config = dict(
    num_key_value_heads=1,
    norm='rmsnorm',
    positions='rope',
    rope_fraction=1.0,
    bias='qkv',
    init_std_qkv=0.0222,
    beta1=0.9,
    beta2=0.95,
    max_seq_len=1024,
    train_tokens=334400000,
    dataset='wikipedia_en',
)
MLP neurons of a small language model. Each row is named by its layer, matrix (gate and up: input weights) and neuron, and shows model dimensions 0-191. Each number is 500 + 40 x the weight over its row's rms, rounded and kept within 0 to 999. Numbers have three digits each. A neuron's up and down rows have the sign that makes its largest values positive.
Before each neuron's rows, "fires in" lists the words (lower case) most often at its 100 highest values on Wikipedia text that the model never trained on. A number after a token or word is its count.

fires in: "on" 92, "online" 5
L2.gate555:492476516493440541489480487462530505566548448514497502399483543519469479461522459485411484485534480512514522553512555437497519495426515506546564600507554510496430459454445521466551418459546572462506559516448545488538438441542557509498492522547501498506541558512502479419568495460532523548521552508458545480444559519493547495530507576447473534458476440460549538425517471501557508472565512491462469515506459489460412509503489539468505435503459514454541585475579510494464532507455490484445470504447436545484513419432554510523477481517566484467569505567478575498474474490559501521
L2.up555:514490588453528471468448532496527532507570492490494469436472520504563512476466487467481472432478492473514467524481523465430492506495586502531492520548514475588465434518491438409527468459498554454518562521439489534502513484565507462519517586496493520537560480467502464456483580482522468522487485493505452505471461517564491485506515594526498487480471481505549549501447462428491520537463566453467414538546470516469481496463485545400560530507413469469501506422539530502431512464413504426461500467366537496495596440458521490558514478523516479491522485475467570524544440553500511528

fires in: "for" 21, "in" 9, "on" 8, "s" 8, "with" 6, "as" 6
L6.gate228:515455494427470513489523537537463472606537515489601485507546500443451525421510472502447448470516504468488434511480516513461482480519549483475436510515515478444502445469510447477376482506529530510477511567514493527407526485586468489500549553547523454462481484473492575426437437569537478561502474477500548526422540497435525498479442568482505455491471428479481513490535535515514449529532546471553532552467611517535539497462474512528458480523543503479485556492468486506514493497496477454516574559522384500564528538518475523535464553452513435379510518564517492516496511468476538524
L6.up228:452436448484540509509532451496590431486517568597445513489542497510504455512445447523513532524559506454495471444523554475502509531473441450490482453530596524405536424467460473481546480475514508479420508539435433506500542513517456467437554466505468468533479479455498523491536531523539572534496441385433512557446484430533470561535482564446487483499529502505457527477553501452525508485492546405519516519487487455525535519492479432522521485508569507433483486540487487549459503459430529539514524527500499569543459499456500529518538446480528522435524555535541459503515498478515440583

fires in: "with" 50, "give" 6, "made" 5, "make" 4
L5.gate48:515558454489525459495507540497499553527468514561519501529592464519465498466536446501445502500536547577504484555517565523474501506559469505520540505483477509487466532478509565541454528520478481369521447523563501561525532541448531506580483505590408528529530502455507507550529538529538479525512519480603575489497512537567507507488427483503572422470528505504484419497510570545540496505518497468551484491474439493588542448491515522496501489545559536541498483457500569461513479589448459517512509453496498522517564492478505418514420494438419448501514454513510467440515529378484515491
L5.up48:529440440509521470505499495500519517439475519494480437529480477533539479542461515505521532463509527530492557490521410512575532546470489536552439495463476444502488501461507511519450488462531570524470456518494485529579478491542437431496548515495522439466483590530426493497552571510485499565446438559545492534504497489536503433511523503630474463458480550531487606444526486494491428534455447549463572472453542528547486448554554564463514529494448515496553478423567517463531577462527484457521435483486473533513459468501551545474463528477446512537466528505489395550496496532486468530

fires in: "at" 81
L11.gate303:465470462479496497507470513564529517503538487522485467492512484480459432522579565462463516573494481525535495536586519505502520510514483441431512550502594474554440538609465519486506454483494527461477519492516495535475512565522481547535525503514501501543556499399478532500526505480425519496513454476540454484500476487509515488564458504473478505466548371553497481391534482481486519522517523475450491516409459532423493518563533467465509452531505481416536532446437462486535486505542473466484500608465485501512537465447558483542430459488437381475522523496511535454423439515502486473
L11.up303:514495517450533501448507454603534440492560539503462486507422489543548538535475466543456567544488493470472462535480470472490508498471540558497500522496510438533523450490466464445544533444489490474482562509510444506438488546590498452512524512511507494515510483494471485506479500519513442542521425453469398451490492447495484493495514559532560516495574537505586449481462512520453525472544533431516479505518528493449530523496481518462598538448565462493482535482453536584527479458470535501521536519451530448459520514461529510537518481540469499382392467431465476505453430522462507520

fires in: "men" 29, "women" 19, "two" 5, "superman" 4
L2.gate438:483516483457453518551487484517522492530570439509521448487458617580477506515526493429513512523517476511497524487504478521535564514498546494396494477534552514442490490514456469533518407474517489473523440491496526465458430531519485521511471514533426473477525508494466496425455446496520547473576474434501478536494500500438587573542530429491494534467491480425493486495510457493475510460528487549475510537535536416451467559403483438513441505510504526408529597508500479455469491532530472513490483472536477509462457494461438518427571449536529503484542539533457615537556498591491497500
L2.up438:554423503503513555509543567507566575621489526478509549560465496477491465516498463531488433492499445546504442534418456469572579539532449475539515474461482535508565517393526534553483509472500525464470467518500510509459505523505476455512531538506449564527564574564513527534465487529498554534510503399488485510452587442552514518467483470543474519470483586478517528530464551558511448483485494552563429436528454461530499515520532530476515508540470518491471479531471503490475526469392432468473518503520495574531465549410561473482466460486435438448540531490515542483548453451487514432

fires in: "in" 40, "of" 26, "by" 5, "on" 4, "at" 4
L8.gate367:426501490465501531475516528529486496499487520532495485505550470505435526512517466516449499423596510537477486459553466574566578478499504506393453461542537493431420566490554548551494508462479481509544446490491451520564507465527529524553470455480471503408517483489549524493548520475535487483463504438455507465475474478498484585464472485497469485507486506460494462562531523579468533483527539464413447514489482470484513490510452476458428437545451460385466517445504516586482459535522482531477505522524480596520507535450431438547569532452498516499497482524518623561497472499527597480
L8.up367:431522439466433532550466539484534434482518511498444524539438530470449520549444576490545473525418531505549529473472528472546499475509529441509501466521498522485502499457522504519466532566481445412525538598506543491484522541574476493501444511555524517536518524433503558542489509508531538541553525495453508471424460477448510439484470457509493461487539488476553530485439492542544514519503512531443491503480485489510498466469468522503537472554486458561490464502472586481475517523510497514429492482536524475454581566526543440487506576483498508485567522517480521442538411509449481500

fires in: "in" 21, "of" 20, "on" 10, "for" 6, "at" 5, "with" 4
L5.gate215:466473435535500471479491503477528511473556498516563422491529541493470464518486505506500523476494471507526496484537509404506528498466489511431481463508480502581461460461544460503452500448573558537501510594509479573551537454567474565482488459488562441493483495477513539506532502480436520506492509424458474474484509452573496485514481502443440531506481543456481502481498461543528500500524517551510532428513538440466540466521492521530436578531442462515601501490530627511532516475497406530482488480472502518484529520507533468538497559468586495496502519473512495464513533544536420484
L5.up215:479528472457456537529520536557497520512539440512598495496489504468515546503482495494474470574537506449517539539495472409522560512518586480424563497499502463598505537509524487506424449433507601512533482536482441516517537426534584476520487526503473478465510558522542524587501551460469469566461499546530428498468564526505526500540525414485572424543493519500549527555518535507521382512559523542479527508562525529520452494499503505453499497545496476514474533473419563532523482489451504526495546533487559519547517537521456468501480562461546482497467483548469512462481495487542467498

fires in: "by" 40, "in" 23, "much" 4, "to" 4
L11.gate54:450512486566473454523496466558494477465493471536496463461455492511467461553463488424471538489508490538481462531517493544513518460485484486488522508488462443525427485549554565440444462535461508509506489555560474506527547467530535518590458536456478533411466525518499570497525538465464569570529478490457549502418448499489507452550415452532467524471439467514469532535516514491560555502547523556466555470464489494516541463532518476460476484569409538479472540506527538479492575499442519482529537493491460567483497507531471481548490511398490476510460518499512510551552497538510440477
L11.up54:533484468515427559493488582525546517498553466576486496480517508513479486575465518440556530501556486470410491475467526584493502445530501474589385526439523487567557543508516522502491493457538544456491549453455512484479482512509528502420449519478495538486535452497437551477560546542455520589474531452510491505512520556507542475522522572452494480528539471546430456546455529499454536486577480550494521477599568540503508518525470554545473494453470510390563495488510519471491505559489499565520562530558474521465475502473507482482501545493544491481489433508451549478531484471526508562

fires in: "on" 46, "was" 4
L8.gate789:480443512460461476510569476546518450470605472506512502530430452502480574481478496466474546501558468543540538534480506523490471574495479432441527535508520513469448510521467533438510475493467455531495552553450506546485504530533508507473493466471458518446580519433507544514496506521501473483485506407464493511447497467458539538569466547536471528500459468501492424563551531492490511459517537485542523509524488423457530427468471521460532484495552508530551566490523466545536517542477458457440501465519484497427496512430497412491492463502491462509561543545454529461591513530532540505
L8.up789:472457542515552529500503462491538558499477488482403511572486533515532538491458431502501478515508476497549496482458539551520436556486534437465497514535573441532486509517482508472565489484437488503553583514480596447439514404474541425566579474472503537514516473502488516498519509481513531532499508457397451502525512447483513439542494483530475369514493476557408469538463488428499549468535520403421476570461515462481528498447488450440562543522456454491515548512507511530497581501411530497540536462464477489506547470507533474471486455511462499464486577539506535446528506529475555516

fires in: "the" 45, "of" 7, "first" 6, "in" 5, "s" 5
L8.gate362:487476478440433510494503521538594470520494446519548430509481516484488477475526490477519547538494439445459462414577514556425490541541598524461466549493498538329510452476503475471436526575544501492531538505433531513422389485526505552513506537494503488473584529475554563535502552455513560570539521466457508466472483485496569550475495525493462574474470526489470579536602473596590468557526432483572465495453554474487512446493473507511481497503494425489535491539448517544507493530510481396516589509496499471498474508495516467509527511518469489528540428505442518487513544510540512494
L8.up362:500462433493492541426534464463452499466423453464464456476554526514519478495544493431546490505550532471514505516490545541489541513523546518515469486443552542477514477587450574410449443511612509508520486452475517457497553525610542477486463415548571475485396487470500564479503531439506511455510485491478513442465531470487518504531524448583432524470468470428507521549475521530516471472511473533510523479476515476457567500414482529459500500473452485580473485504562626505502516608452547500583544513503465461509506489529481543491530438518512533496451494483511441439458546503453478488

fires in: "to" 36, "of" 19, "from" 15, "on" 14, "in" 11
L11.gate148:532473446526487502471487500497576545495565513515546489480496454482460515531521501446469524494580562489494504587432495551517548480504514508491473488532476478509517520508508535474471543442559537445504541501492535581476542580557481525468524461524476501430517465513538632521487582572434471539534454465450472393471522483472470531520434567472493510508476522546484526485533568513566511513582566523457538484522480514509466382562526557460458443574472458465512484434529463507502441502493460458464482503505536503506468484502457515556507552381514404513485486504425547479455523491513495511
L11.up148:481472477501550490513467509473504555502492535563430526466387518602554498456514521489566444469531548504538480462499516440508530504495506521555519468513516539472557467489500515467596536491531475491557523584534528504491432499558530442462487520536497504502474518516522413576553492527541498557547544607471465566562545541514496516523484506450473540525569466535522544491508417503496501545452379498494547446477534493481582484469480480604516522436482535440503479499529547469524519564496532508560481460467444596448477483481531490514534497619510537520490503537532480462548409447487511543

fires in: "states" 52, "sicilies" 4
L2.gate456:479479524447405520389504503444521436549528517557418483524564529486444486587488518507528512529537525478583498463508547535542452485409625507521547469558534539505499477424498478493526517476515531496475480479483574475541375500519561529562409529613510463502532511453476514513458481505438457500556474537523501466491507464406526477521481487419498483490519441571556520493510525449547501521546486479446519501498544444471488502431511497506515518530466506478538532514509475480520457498537405462483455485449483521511460490487468474507535466506537486459509497516543487506498534518534500497
L2.up456:553514522518463545501572483478482447542473482530442550486482519387485501454462492518565450513565477510513521460438531570477487489492394486519603525435559524463474418516448569516431428467530485529537471439480598424554530569516466518556433430506489549562470443540459491525557516448514477457549526463502505589531516456548519414509535486454419486463511494461573525499521594590497448477457455485475552515507532522545498489456516491483529457513525488499482555475444533479463508530464502504515450416505467566474476552533542476476521521498524577550571537490511479497506450499488493473

fires in: "after" 32, "at" 20, "into" 9, "of" 4, "for" 4
L6.gate119:412489489487436480494530541486462524513531507576562460496534519417475422541449528530512488496544475501538488472561543463487529433405475533483484523533562508465524430520537469479457485519518514399531522540512493523501490501523553546503491526509491451507516529445524601532493541500474484546488516508468497468483469401468509464533418546424507486509524449466445513457509483523510492566531533452456494440515512542541443464475486505454471491534446512514582473456470518538557454453518462473486429450364519437543476559459509499540492491441437493486540546498482534468528555451447485492
L6.up119:483474539462533583491520504469474521505530431501543502498511484457524472533538471473493466529426479504442499546508474541476503547540625528502492470489471422432469475542593508451492481499515478528486514472526485505521511497495496500520487554547513484544554498539482470424524525582412536509489451477519505534546596563511496554503445541452556505516485516517554504549510439495484509539526528465559395520523540454547427551500432531472508572493488476523516507500534473517505437482494519499503491499495504489436478546493474529465484485449460504531496483437474481473501502470502485410

fires in: "in" 22, "of" 15, "from" 8, "following" 7, "on" 6
L10.gate489:548488433457440517395490511510457492497454516475487489468546563437476549538545447471497498485500428528441489537492614458449444506430632516535455529561517488547500475431562534494484551489530567487546485534566524470544479441574577492507531560516507451463532470504502518491505557433507527485476456491477528502473549439493533489465460560492508542522485446483516498492508506513477463498482486556476555478517506527461533503532545494524485439514459452474515490449521470538533552496506504492484450443429562529478494505430455499489477508470505433449487479538501520497523543420498508470
L10.up489:517496528468511537478473544600496442501549507464520511520489565503516525524509518505482499446508449521528530490585483414530578492455576510502502504512441444551493505491454506460462542455504537476470477534527549452513483497498537582558440553480582511494517526469565452517540569429529493500506467552531548515550513507516494596479468576543545533497415515463570537487437463502486497520464486502544443460544478542481527486589424465468538557459408465535481402533489512490534473464509520494394499471438567543535545561459508510536567485553499529473427544450470515485432525409466518523

fires in: "of" 73, "at" 6, "for" 5
L6.gate741:533513466424468437488501499475478493502525510545500568544511519426390422511467478500427584542513517480499434556496491491502490519496554461527497511606482501609527562589477501455397515561453491491578576508492466421530434541517480527526481472452521513520492483446523513490447506577499549543544509420434501508493548562488508490489437512461471470531560517552479500447520483444572463400509479542486520513501513512504536426487554508603411495529457487441520527449436515544546456476593520492486498557467469512443441448485471490525510480450545472540549518498485512509388503491476535444
L6.up741:466476431487481516520522499480453513527484462474566486467518494491497454545483573433530450433548477581529528530555476492475504448465564486459460467539467461504445543521580483631496490517492457456523480491471499475487578545517473508480465458521557526513520504487476513468511481518422419497479421522504506506428488427558492473517505502505413521494465529566529485530530538476507524519433568464438503475551494526476477479518521471524483551496498433478449429446468551467522473452469462500537461497474506446499509477527567521549553574486438525587539467516475507600515509461500557507

fires in: "with" 31, "make" 13, "give" 7, "get" 7, "provide" 7
L5.gate780:472509459526490505545574480483525483558486462534486457496544523530449475509537467496480535455588562506514531496485540484507526547517560497486551474473502515498485525425500540476426472532522486414602497492498533544469424464499441501497497511470513419501499549545472552501492529553438485559552463399512614487531532476525519544534411490505555458454516549528499474509568538528524495470481502454433488414437477469531535432589548529470511519572546458527546513467578571476518489522542420507477572450507545532507501523411545523518467466441445471498475515526464493433477457451520470463
L5.up780:521454491512568491446521472580514496566449534547470463503551460536503523485403445470502491488556499524542481471502532511512489560506503476608550508543526483549484477449500517496507462468504455438568476519500506497489485516468412504508506523487462469528468473526444534498496474490458491459461459421473517449463511534534502601547464535545531516465503551487493493479574501475489498429473515434481450404524459548536510507588560586481513485501475449573547524503496530460502500518559486498467571425436606529541559493490458567454478442511428485490523493500494461460461484444485465528

fires in: "the" 53, "an" 4
L8.gate441:454477522514482463495601492491534500513522451485486496456504489498401531510517469462447458553461493475482488543516542490531492425451575504476468588510552455540567512489539522470492501522443494487500502435496439452501440494537508481532455523486517570487551556499427523538477512428481492512490586530479499481557492570402627514482458536477451476482485552468526511515460523516519454473504526493504445523483553464553480512513509520546466466566512446544462526500498560485510430557599504562492501544509473437438529505426414489463444409475502440498544482546480506537509486416579525437
L8.up441:567510527502463550469508461515543548533506520560448503508519488466524516417511518532571498515550489512506482481531569463462472490497531485551526537572588492513524528464468538431525481484505521492542522538499496452547484569506520502546460512474544477513468478524532404510540510495488485527531564472482580529494473550436495500494564518499522562384567531475450559432448434461544418463528436470446478579496538501496470513502476448451506502486593481475600537508513405512466415462534422571466496571472547471472545481509458499522474481521530441561487445483476507566484530489525524474

fires in: "the" 26, "those" 10, "ten" 10, "men" 5, "two" 4, "of" 4
L8.gate22:532537481497486512418520549489499532562457437528557481468512527462485499489523526497551517479466514470479478514512437616463529490513535511480459546488538572458457551488510520487444477505525472492421485520514559519469482575535539562617479518535485499564521586515487541452452487492543511470531541422514576522510555463470527460499479507532419525492548561490528490464512480564545520530530491529540522488509494484515507482544489520496401493475519549453515417480421489562479537494485484453494502526571491562486495528502495574575503429480549488478558525533508491449462492549600522477
L8.up22:491419531539433503525474479477588571511494471492510518513509434537489468510479509530503498492491517525442512598449467568566510515523566604485513505516459506549473504417498515470475478470590502518558493543461489541550555593551472478562417416499592560493535521466541552484453542532492482493517453417364507523522513487514531497507532439559421536542475524443526583498484474482508452450605479569542420505531529468552498490550499505436475513534511531395472529454445463463459485539490512470505445508498460491419496485527535547556533578445536451464484503579455512544493518553537454451

fires in: "in" 19, "of" 14, "over" 10, "around" 8, "after" 5
L6.gate93:534524534492490453483456488491565440611537549499486504519517502499444519516527540518418552486557506475508499483504542491472518489495506509444531504487519508508531527487525467530459498475565546495494515523434460464547528429520540540476381548614497509505437582474420509503511491492487441507565482494442551534499526489477528469419462514471525512559431519552434493532567463423569476432536562492532468490446517546524536512475572447448430444537534487457513549516519476473572492546532492418467562514489503501484484534380503490477447495437557441509494479497516487538504525469508533437
L6.up93:466458510430537500461456487510473543495524486511519493451503450465553519558540468514476483440492451486485502478437525442517529541469550521507566492450554454516466476453535467458471526506526549404458507549444461520582538474580492490586506474494506549529554555523477470535457536472476403566509499461485533484505529443610491527479470529538522535465445481466502494568550519503456509537538522517466481511545487606480521489500535569414432543527495443531523447490455531468477449480491502512477527484438606545461509556452520549577532551464452531541518474470478466509494557427497498479

fires in: "because" 15, "to" 14, "like" 11, "influenced" 6, "for" 5
L5.gate41:479422532485513525432528562505525515555540475537532508450531500468447562548522463539490519438483523423544568541470543433496559507516550591507504520501516457473493515535596525479452485507451517472495503502496513490529533493529466531459470507566528434442556492505481490522527493543419566472484521505496520552555484515528502561507399539544561526522459441467512588470535491529520545574453513492495489453508605456390505455502469504489523504594519454572498457531571481593561499461525469452454521474459484510529522506446460457560437518407476433520451463471503531524530524450531470460
L5.up41:469483455513448489543537458550520436506545497525487460501497454468512496494509457565419500468464476493474482489418481462486469531563496455487486562539562495450491480540537524536523483548416531515516465484497465548486466578509528424517516530491551487458540518463554485460452514542518536466458508504543487444518533521493505561533512575540487472474531469496494529493560472515388551508538522541465512536461420599532469511451486504446540439551535519463532519530525477471467558466449558470470494495482466519515502466532492461478513470479490411453568485504428436419565544450529487530

fires in: "of" 15, "thirty" 11, "ten" 9, "three" 7, "several" 6, "four" 6
L2.gate541:525461533527474448416556508453442515506474465493485441464450540474478519524486494464512538518552567492535557526545580484530573547454486507434521546557471505457426505533542561497422472494514465466438523490494507549532495565495491540563507503562503542431452517480496530454480534428497477478540572499492553507444490481472497461526415493485432514502486484545475568436510498590584457501491498498450534474530583475486505510528489553551468516576478496474613504543532566509444515526567458468518481512547446521464526445513469493495510445413476520527512512563484496504471505531541528458
L2.up541:508459578443469523476434504479460513460437461462482569501569500474530443521524534455517497589524472432519426526561492563548424603448515528467493506464469473524392507533481474462507497452486478528454458509512520464500522485554526530525483499475552459493486504579523458376531500463477573520522497520480522503484413466474546501496535475479413562549469418556488505428445514445534438551482471535463470505520440553451562492571427482499501470449447463485538494569532427453513524470511488476468480537519433540512499518507486485499506457539468567538513473471424516483478477546482515459

fires in: "they" 27, "them" 9, "he" 8, "him" 7
L6.gate33:512457429548485541500464542471500510478474453500601462467534518428475477528484421494467456441514529532442537597514498466432509471517473495495510497436534513580478449475530492489396477501503443539475549559448518450525493519642476509562489473520515536509530504455471554532542480454482553466504516435511541528544544439502544491553506517527561518523511560515565509527498545461509467430578464501422556484440544476483533482477496537440506443516553555485437517430491535494477527491513496447418457543465441512488461436553576504493507536496480489550521563518478527588463481565483476547
L6.up33:528480548462531446522482495521537471502459476464455502449527520531515529534608499467509535500521503469465452548472489472486460519557454465556577529453442559552508451448471499512439509487524473488481501414544571574421537532451518484510520503510485542523486447574473544519516493553477462504541534546582461444574558527517536552514521525472506492527517438470476523552448531518510466488479491531469485552547529512518446493547573443478512462466485503493530470543473521455508500508531508496366574510551505538484506447493459564555507494466455490481453569508467477463475512493505520539

fires in: "an" 92
L10.gate440:442504459531460536481476535475574493470511462548522500435496539492469508484474399545443549563549432534447513559474527577466536449456545440473504505546465456572495479522551452471543496554499523510560462434510481485543547478513491521509497375559470487533554515515513521542609510494470502527517531484539515411586510586549541511524506515479513515476509536491515498501571490484511383513493450513513471494485537479538516465478529461413465449545436560558472545591524507493480445524483440483539456453485550481519446419445532492542462478471451520476469505553521545560565438448512506441
L10.up440:478546533530494499450486564541579523545504461544484420458516450457504548439516466527459562460458526489477499536484489566422432401538501481485491529509593554474433486477491429476496489486442474487465482499478524514396481486519446436478489462496545502448520563585443519529508538559487507569574484474531515573492585507476533449548514529499493492500516466492422451434493507499478499546577472481482426522467517540469481520530494454516506544470461482494504459535514588535554535435521486504482506551448456534511446433477438491592442492486487490428531533504474523524490497582475493508

fires in: "in" 44, "of" 10, "as" 10, "at" 6, "on" 5
L5.gate177:491535476491445484537486529497559491529490489563550486514551504479449549555534478517494439525508509420449517422591527498514441568579458465472436546536568581473467475492484546501533518461517521439552495475592444456466443466480580522500508498515456562510551518509466521513538463517517531533553554493538500488482518518507529522414533476495519451480504397438420562445517586598574436510578483427465505570473500497493512446483570459504465511541555559512548514532564459469503482512482440485400498485574513463474488502466417530503481554470462516521560440530480516524557458503472530444
L5.up177:463486500498513522449482524535565493458569509513545520554492532470480535548495540512477527465527549541494453481592518423489527394534562487490546532540482418496503616492484490529476553495502464489466533443520494442496516484422585504497519547521531512444542498432493512579526472498505591510502489476531415481560491444491518492537500571448474456488424507472407440452540527544532510453442524495525499514435527485487527505523546487535504521514580500462502495441524492495494537465538542510446515464482453496479568413495521489523504527498542515399550510558399541473442434459465512528

fires in: "of" 25, "under" 22, "president" 8, "general" 4, "to" 4, "in" 4
L8.gate633:545503485490501507470488473495465516495444506487542475558461531446508484500514530436494585534528430498527498512544495566522506503460481441491487558514407497538488574496495585527477529484474493506499461528535501516494452539489489490574476528489474525487438457511501563522568430506487504455565460452528502406460519471516540476422464522553495505568483489488451460494509535493566515503518531570437548474457558477546468416413490519515483551507407550577555485485450582531487444540483438511539435517480461557490455510474577497617515569471565456544480430523454486531508497482484561496
L8.up633:529470510534484518507437537463546466529523475496486530499515486568434505497471495440472540479590445478437553468488526516465520515582505501541501404501479467499524501420520423547481492414544538526516451546522454542516485464433521486516494536549446575480543473487454523529433509542438476527469462552412471515496510530518468480494542499478551560471575482496510463448509543439523406443609483552554552469445561490478494422468527560568458525528478496432525566523482515438485531469477523531454464469427510522514450525511515510545531467496472471424511537573523524507548497571515526423

fires in: "most" 22, "high" 11, "best" 11, "highest" 9
L6.gate175:444430449513470500489451488498476485539459513477547514535585532543504492487490422551489535498462541520506521485513498456464547523449498487517503484520477471510465495437502501549460456483486477486515486487530560508529518517474550503509524517441568429522510529403578509505493519473503437567465480498465472492511520515527521490498493450484512454416522478588499517481480486514573515403475484538496486487476445405518520444513518484513466531479486424449520477534515524457504536476452533449428449480410411571569475559443550499460426435475491484486468531551470511402429494535547513496
L6.up175:422470528461534451586542583513511530512451473505490477462389575467473525506487509529524544463480477440512468544548505519547487458563439545514513549520533517472524527545520502499483511479457455540553514515514454481418494492497488578489462458543494479560461521457503508460462469540488423539563605525527572494473480506445519489483451560506531603551557395479482504474541509564527463577519494449566461359549462570484509464477494502477525510491449450492469508467483456503530483521562473463519503447558490491497574559509465478542548470557538557503514518529459490549534463529525473507

fires in: "for" 39, "liberal" 7, "s" 4
L5.gate770:491455508554508559483509568464490484486561429522492462555495567458496503529628498491513609473550492504427539540501548470505499502424531466484574546550457477461497448486510558457486461533507533545512531529472523489534538529551535546523475481519501574455561512463499477502526498388500532513478479470451443493491582431463540505529437451550465498506506515525424558484543533454520465425482530525438493443512475496490503462480513442439496467544467551474485501589497459401481548515504526494563488559492457546532472441469537496498477481447429536473502493517478452479547468500513480527
L5.up770:517468491509545542516412500459436565521526548499478482512463476578469502455509490471416572469482579511526554521525569491450544527509474536477489516500509468525511461518511523430536466467477485559542569427492469439473455499521457495429558474498521524418513530462522502492540468480537530497440544506408473475461519502471481481567488505467523426522479488536433499559476584513425556446506578448510557475474546501532479426421505460530484468490469480460433468440485504527502532537560421595522502529473495522458497382505503466494519463502465521464458555465555528577478559433519498554

fires in: "would" 17, "t" 13, "could" 10, "was" 10, "s" 5
L2.gate52:443506497553494468501523495473534491542529449438484429478529601528469453551438501462439494533561564494446502485543514495456561523445583444540537566506473468463439483512463460467515447488543545458460555536412553486446461540512572455445541484626465523465506523491485559495493500477529523501553517515458551543476503434490520546546517521531482514430526455511501555476517492492547491524538527531431454497465513547506454480471411548555516503540478594488536565492533508502531542496504463468476499448503463532539455483526533536470543520511487475530458503541408486570546525537545503467
L2.up52:480469442516526466482515486498498566469576500463484581450513462506501472486494495451464483496474529464461554531504418470419543508478505486540509558492461415510482486525494482546440559501401455579530489459517420510506528455476515467489608547442463481524560476545504494503468543505468515494451529520521468476507547439507470534462487565460474437497492519551513552479477498493524507522449475486479591527421453499498509492577473498463498480520516511459475442425484471489429532547528573505489538515462525485538451424507591455549482531453418485491511484532515552491523478451499439491

fires in: "at" 66, "for" 26
L6.gate58:523465414515470463469495543526473473480544476500551489545537533475460505500540473565422491511505518528537479432510504481515537455513476456446520539516533429552438482483500488445457516481404422463465523455474498460482455463467454460452494421484480417523477540507523453538493521498511490447473578486580480543479547522536500536516470581496512517488481540562485535469522593549472492513535532488480543439401517499472546543483435542523487469494499445488519536480534492582414555521532473497449531552575516528515486519492490434536507482483432405524498525494491507527584486489538521438
L6.up58:444417505522492533448476528444541476460543552526514497438449540526483496541456487580470471482505504595449508513453498403495458492543547535528484478466587512541495544408504473399512492501522486466440506460536458598549489579439583449523453434490492479445564509432486527517412466496525503580495509451415457482509492482495520428536502528450461456429495567477521484558572501488546537488515573525521477471487514473464511550485444438488460438541507523511494506496580515486487504411480528569478529553493481511506518452528491496498464533455528536467492426496525490456481471591511551472

fires in: "most" 19, "first" 11, "main" 10, "largest" 7, "best" 5, "only" 5
L2.gate439:423441489476548484511600521427534528416483404539457476503496512520473497517508492565532474476465458522509550508504564480534546442534465490584531544516493501447505489486556453481441539478459556489438545579476463489535468464588486437531544460481518430548558621436560543513508537485482511504491549514499540532473512457473533432509449524501430495501501529516493527520480419494514460449480464519512468560548531487494461437486530522450503494563565611451506519518567540470513551521450546524518509562486511517471482524496583461553500435457479532550505493525554473527513459506520526479
L2.up439:480503458448525514500479456527475469440490490491423511485446519516480479438496533528527475450557435480523499460610501487493500519582486440505477416432511495460559509474465496504520532499416386498470544532555476468492511439515529572456512494490489460496468474488518508469466448474499492570487494537530537448526468465481483470491524484489509542530524502512478495428510516470504452502554407479425563522505604525506558497507524494525441520526504528483527532538500468463554490486532460506449464502535466445541494540435520459492494463496512586455502575536432551533509592527510517485

fires in: "to" 33, "at" 18, "by" 8
L2.gate581:460443442532451456440513522418487561486528479500582506462504553497403505490559419548424488481438549493511535563499515406532507475475532455523508599550500453509466470508495567480476467471503501475574568518511518496504490496533432497531488517470520470419544522458526524519527453500471547520591505463535533481571548441508507495550431487395421523507459385446535503531542499442486500450513537516424502541535553531510495418472477464546548480526499504448568486411492522494494473489492449477447497510414462504467479566543570496526448551459456475540555533495477535527482461491504569475
L2.up581:545521548542502531474485543505547520479494522440544524504560450521551474465432492568510519504434525479463518539509499491554438496506481491567515513510460473583481475624503509413499541479485523533494525515476522500541507512539451449476454592494574502418495441471524493574441543464530545578528449556491444465501397499523494490492486563452464413530415441522530514572491519460492559450446522472413424545532523595554531519494473474516570533517505470493490477446435510494464478443499534449475523469400528506469520523551568517539569517467449486512536514495512556541473477492445532556

fires in: "the" 62, "his" 12, "two" 6
L8.gate784:541407465521442435515531577482493443452500423476489487441523459511508448496518475498587396446490483396535490544477489445469522450471521450477528497544467503422469509513563491419451466507490520438441490525445508442504512529532495562539418506485534543531512545487486494487467503488346437386500470453534596508461465495457465462542488493489448495492463522470466525478521546546510481476526500538528462475529526523519519460563493498522463484531508588466528549496503472423484490483530541525431505485515536466475546429467466507505432519443423471482486512547465502547497487523462510475
L8.up784:509489540454482536497489484490530521496518483530503488503499498547516447526522548486545519535530438483547509464464513470507465600531438452501488526486567418512527418513512471515549516438591524490493510561509451533403500531527516565578454523552480457496579434484520474508559467440487549517527499487457591488407501494563523491447517507501505529505520527457540510508497464484542450634482537499397537495523551464459494475553514495493567543517541528534521495519452539482543482498506527481505560498517502548392512434452509512551579497551531539457475492496499525540547468450541429474